{
  "hidden_size": 384,
  "num_attention_heads": 4,
  "intermediate_size": 768,
  "positions": "rope",
  "rope_theta": 10000.0,
  "bias": "none",
  "init_std_qkv": 0.0264,
  "learning_rate": 0.000998,
  "beta2": 0.95,
  "weight_decay": 0.081,
  "decay_fraction": 0.359,
  "batch_tokens": 32768,
  "max_seq_len": 256,
  "train_tokens": 298900000,
  "dataset": "wikipedia_en"
}
MLP neurons of a small language model. Each row is named by its layer, matrix (down: output weights) and neuron, and shows model dimensions 144-207. Each number is 50 + 12 x the weight over its row's rms, rounded and kept within 0 to 99. A neuron's up and down rows have the sign that makes its largest values positive.
A block is one neuron, or neurons of one layer that tend to fire together. After each block is what it responds to, as a language model described it from the Wikipedia text at the highest values.

L4.down313:43 61 63 62 30 57 58 41 68 45 54 56 38 36 51 49 59 55 62 51 76 54 31 55 63 53 30 56 52 37 61 43 59 57 21 30 49 40 33 64 47 39 34 28 69 41 35 72 35 58 40 34 62 40 43 34 34 48 41 42 25 36 49 54
Mid-word continuation pieces. Short subword pieces that continue a word split after its first piece, often names, e.g. Mar-ch, Man-or, Arsen-al, Pen-al-ty.

L3.down61:58 44 48 31 35 41 68 53 44 52 31 53 55 33 44 43 59 65 49 60 49 39 41 57 55 32 67 65 25 50 80 40 48 37 26 40 50 52 36 61 71 51 63 24 51 45 60 49 52 42 55 53 61 63 55 30 59 61 26 49 68 46 52 43
L3.down85:49 38 42 48 41 52 51 58 62 32 50 54 62 52 69 63 57 52 49 61 56 51 39 36 50 57 55 59 67 55 26 49 64 52 46 44 33 47 91 35 54 53 57 38 46 46 52 53 31 41 30 60 37 39 30 38 43 22 50 53 67 50 53 26
L3.down225:54 54 38 50 51 66 67 75 66 35 68 50 40 59 66 31 55 59 44 54 61 57 59 45 40 74 41 57 48 37 91 48 59 31 40 55 53 55 38 46 66 39 59 51 45 70 40 68 57 37 35 49 44 44 58 54 36 51 42 57 40 40 45 58
L3.down277:42 54 68 57 58 30 38 34 78 55 65 56 50 58 70 43 55 30 37 78 55 54 37 41 54 62 69 38 42 34 44 60 52 49 51 25 42 42 43 30 45 72 33 36 56 33 64 53 55 54 67 60 37 34 68 43 60 60 15 31 57 56 63 24
L3.down693:46 55 60 50 61 65 34 45 51 70 56 57 47 54 39 64 38 50 69 65 61 45 59 55 61 38 41 64 44 24 61 53 52 70 43 55 30 36 78 64 51 61 21 41 52 68 67 28 48 68 51 76 53 72 46 41 54 58 41 55 39 53 32 36
L3.down696:46 37 54 47 27 51 66 56 55 35 62 58 51 58 55 44 71 38 40 53 63 84 29 47 37 31 43 47 45 57 56 45 74 43 23 55 46 54 31 39 48 44 71 48 45 61 35 62 42 61 49 50 47 60 66 61 35 72 50 43 42 59 73 48
L3.down704:37 50 50 54 46 49 61 37 42 37 61 51 39 58 55 65 36 58 41 45 51 55 62 52 53 48 30 45 62 45 70 62 41 56 45 49 62 63 46 60 56 63 61 42 62 42 56 69 45 46 53 42 44 36 49 46 41 64 50 34 62 59 85 37
L3.down727:42 50 59 35 51 61 63 55 34 49 41 41 41 25 55 39 72 70 57 37 59 36 74 38 69 37 45 34 49 46 21 40 66 41 29 51 61 37 46 51 57 40 52 52 51 50 31 56 71 53 56 53 61 62 61 55 33 51 28 35 36 49 41 29
Word-completing suffix pieces. Final suffix pieces that complete a word split into several tokens, such as -al, -ic, -y, -ry, -ion, seen in recover-y, Inter-nal, Photograph-ic.

L3.down136:35 46 30 52 61 38 42 53 65 54 66 45 42 51 49 35 42 30 60 19 62 68 50 43 66 81 55 58 52 57 22 48 49 47 38 43 40 46 79 45 40 38 37 44 45 53 79 68 51 62 60 35 65 38 66 35 44 42 66 60 51 55 58 65
L3.down211:38 50 51 70 42 54 50 57 49 44 48 71 55 50 49 44 43 48 51 50 32 42 33 59 41 42 56 39 51 55 64 33 69 45 50 48 26 47 56 45 34 51 60 51 46 36 69 52 68 43 70 64 67 36 55 56 72 66 68 58 58 36 51 52
L3.down215:33 69 55 47 57 49 52 61 37 44 48 35 60 30 68 70 48 79 56 51 43 32 56 44 68 34 34 53 47 61 72 56 44 35 60 49 46 31 32 53 61 65 46 53 48 50 50 51 41 48 54 51 49 75 53 50 62 58 37 47 31 40 63 47
L3.down297:44 56 39 49 67 41 46 44 62 56 54 56 61 59 66 51 50 39 35 45 32 45 51 43 68 35 58 42 59 46 46 56 59 26 65 28 45 42 82 72 47 27 24 61 49 60 39 39 74 56 49 62 49 49 43 45 67 57 78 83 63 65 57 34
L3.down310:49 40 49 43 58 49 48 20 30 67 75 71 26 29 54 52 46 66 38 75 38 36 50 58 70 28 42 50 40 44 56 39 58 25 47 48 48 39 36 74 75 46 73 52 47 40 46 51 65 54 46 51 42 33 22 41 55 32 50 37 58 52 62 25
L3.down426:38 43 62 55 68 72 58 72 48 77 60 41 48 52 29 60 52 31 34 49 49 45 43 56 35 37 24 40 50 48 53 59 51 59 41 74 70 25 42 34 45 43 43 73 66 58 42 66 38 25 59 44 60 47 56 33 47 72 35 57 40 53 59 50
L3.down532:41 44 67 42 68 50 50 48 45 47 55 70 70 33 54 64 67 71 59 42 52 61 69 69 57 57 29 44 41 44 83 66 79 51 46 56 60 52 40 68 58 49 55 65 30 48 57 45 51 23 51 59 37 28 48 46 61 65 78 41 71 48 60 53
L3.down681:37 47 60 66 35 57 55 51 73 45 56 48 49 38 74 30 75 58 67 61 36 66 31 46 32 51 34 54 22 45 65 57 51 42 35 36 46 41 68 49 34 68 46 40 52 61 38 62 35 56 61 63 44 43 50 45 48 57 41 55 68 24 54 37
Table cell separators. Pipe separators following numeric cells (scores, stats like 2–1 |, 48.35 |) in wiki tables, plus scattered mid-word pieces in names and words (Vinci, Battletoads).

L5.down16:68 68 54 51 36 49 38 61 67 53 32 45 37 41 58 52 17 62 56 49 65 40 16 54 55 30 45 62 57 71 80 34 31 38 41 52 44 47 75 44 52 54 37 40 58 47 67 50 52 53 69 25 67 41 57 42 45 34 27 37 42 54 53 49
L5.down35:61 63 64 58 54 55 26 33 45 40 23 50 48 43 45 53 54 79 57 45 56 43 42 46 57 27 60 51 56 51 74 51 37 50 56 68 51 38 51 42 76 52 54 63 64 51 47 55 66 39 47 34 45 61 49 48 51 50 42 41 58 55 55 66
L5.down198:42 44 45 40 53 51 35 55 44 44 42 41 45 44 51 37 37 51 43 55 43 22 44 71 53 47 54 33 42 58 52 44 39 44 37 64 58 57 64 43 43 50 65 58 49 50 37 47 45 54 40 45 48 47 58 39 52 51 42 57 59 51 50 53
L5.down258:53 48 41 62 69 48 35 30 35 56 60 58 64 35 55 55 56 58 58 51 62 55 58 64 62 36 53 55 47 61 72 75 61 50 79 48 46 47 49 60 38 55 56 52 62 52 31 57 87 71 59 42 36 56 64 57 31 31 43 59 59 35 37 25
L5.down287:59 51 52 71 34 32 45 57 33 61 39 33 56 79 41 45 48 61 47 42 66 48 56 50 05 51 59 33 45 47 36 55 44 43 40 38 33 31 55 40 60 55 71 65 58 60 50 37 56 40 59 57 41 54 47 35 48 50 46 36 65 35 50 49
L5.down339:40 64 54 59 41 51 31 43 56 54 45 34 52 46 49 58 47 62 39 56 75 57 62 55 37 47 38 44 57 59 55 75 52 45 45 56 60 52 53 57 33 64 56 37 47 36 53 58 74 46 54 52 37 66 36 52 37 72 53 44 46 66 53 53
L5.down418:47 47 61 51 35 35 35 44 56 46 59 45 50 28 44 49 75 56 38 37 52 42 41 35 46 40 60 37 69 42 64 48 69 28 44 49 48 36 45 24 61 52 61 40 57 42 40 37 66 45 56 56 38 59 52 34 47 40 31 54 34 70 38 64
L5.down747:51 32 44 50 27 43 34 19 76 29 48 51 63 67 47 45 37 30 63 45 40 68 44 38 39 38 69 39 44 47 48 46 52 89 52 55 47 48 50 39 55 64 32 44 79 43 41 50 52 50 59 55 54 58 50 42 34 53 50 48 49 59 40 42
Noun phrase completion. Final token that finishes a noun or institutional name, often a suffix like plural -s, -ing, -ation (archaeologists, laundering, Department of Transportation).

L3.down22:60 44 56 65 44 45 45 55 39 53 65 50 48 60 60 30 49 35 37 26 54 52 25 65 45 47 70 52 61 43 27 50 52 56 57 34 57 49 74 52 35 84 43 46 41 75 52 63 54 47 66 29 47 58 68 45 41 60 65 63 33 63 46 36
L3.down98:76 42 42 57 56 46 56 43 43 42 30 40 70 42 53 30 49 30 49 67 44 44 52 60 69 61 68 56 55 67 39 64 50 58 67 62 52 42 39 59 49 52 44 41 44 48 45 34 54 74 33 45 49 67 48 51 39 60 82 45 50 57 36 46
L3.down209:37 61 50 56 37 48 41 45 59 36 36 65 37 52 41 55 64 75 42 36 57 55 36 71 59 63 69 53 61 37 43 48 46 30 27 57 50 39 80 71 40 38 31 33 40 65 71 57 52 52 49 50 44 64 34 53 42 42 44 67 77 62 48 25
L3.down317:45 49 56 32 40 45 57 56 67 21 45 41 74 45 66 54 51 63 48 64 52 57 55 46 66 33 49 51 58 54 73 49 39 46 58 48 81 61 74 39 35 55 20 55 56 61 80 45 67 44 46 72 53 57 65 40 44 36 36 48 55 54 44 59
L3.down409:73 53 48 45 43 53 38 73 37 46 49 67 43 45 44 41 64 42 50 56 49 37 53 54 46 45 61 46 55 30 37 56 31 46 78 47 68 61 66 42 33 42 26 52 61 41 57 36 35 65 43 30 41 47 48 41 37 29 54 42 59 43 43 52
L3.down525:42 56 53 75 54 64 54 55 40 42 42 44 57 52 55 51 70 42 48 52 26 41 62 65 55 65 55 46 58 39 45 38 50 32 46 44 62 61 53 44 59 44 67 46 54 38 47 45 31 71 65 47 46 57 53 35 60 67 74 69 41 62 39 56
L3.down546:50 74 76 51 41 29 43 56 39 36 35 45 39 66 51 61 61 38 36 45 32 37 51 69 50 36 74 46 58 58 71 45 55 69 32 49 52 46 53 35 47 49 44 50 57 41 45 51 31 70 56 49 44 32 66 38 51 32 66 52 42 65 59 63
L3.down723:62 52 49 53 54 55 50 60 39 42 43 41 47 27 75 22 80 40 51 53 37 57 42 65 49 66 44 46 41 35 72 47 54 48 50 54 64 23 45 33 52 61 69 51 30 59 54 61 32 54 57 53 51 66 61 32 38 67 53 45 39 65 53 65
Lead copula and name pieces. Fires on was or is right after an article's title subject and its parenthetical dates, and on mid-word pieces of split proper names like Bur-go-s, Ran-go-on, Bel-g-ium.

L4.down574:65 62 55 63 80 50 64 37 37 56 53 35 58 42 38 41 56 60 50 38 52 51 41 37 58 35 55 35 51 54 28 43 47 22 38 58 47 36 58 51 37 69 53 54 51 69 42 35 28 47 22 67 53 73 62 33 38 50 36 52 64 48 56 47
Word-piece continuations, table pipes. Second word-piece right after an opening capital letter (P-er, P-or, Mo-ved, Po-w), plus pipe separators and dashes following numbers or headers in tables.

L4.down417:49 38 46 54 60 64 25 60 57 56 49 59 31 51 52 52 53 58 37 38 63 65 56 62 49 65 49 47 60 37 91 43 37 43 47 65 39 54 40 30 51 55 25 48 42 54 48 57 47 58 45 55 55 37 57 57 62 57 45 42 57 60 30 50
Adjective endings and demonyms. Final pieces that turn a stem into an adjective, often nationalities (Syria-n, Albania-n, evolution-ary, allerg-ic), plus whole adjectives like Spanish, African, tropical.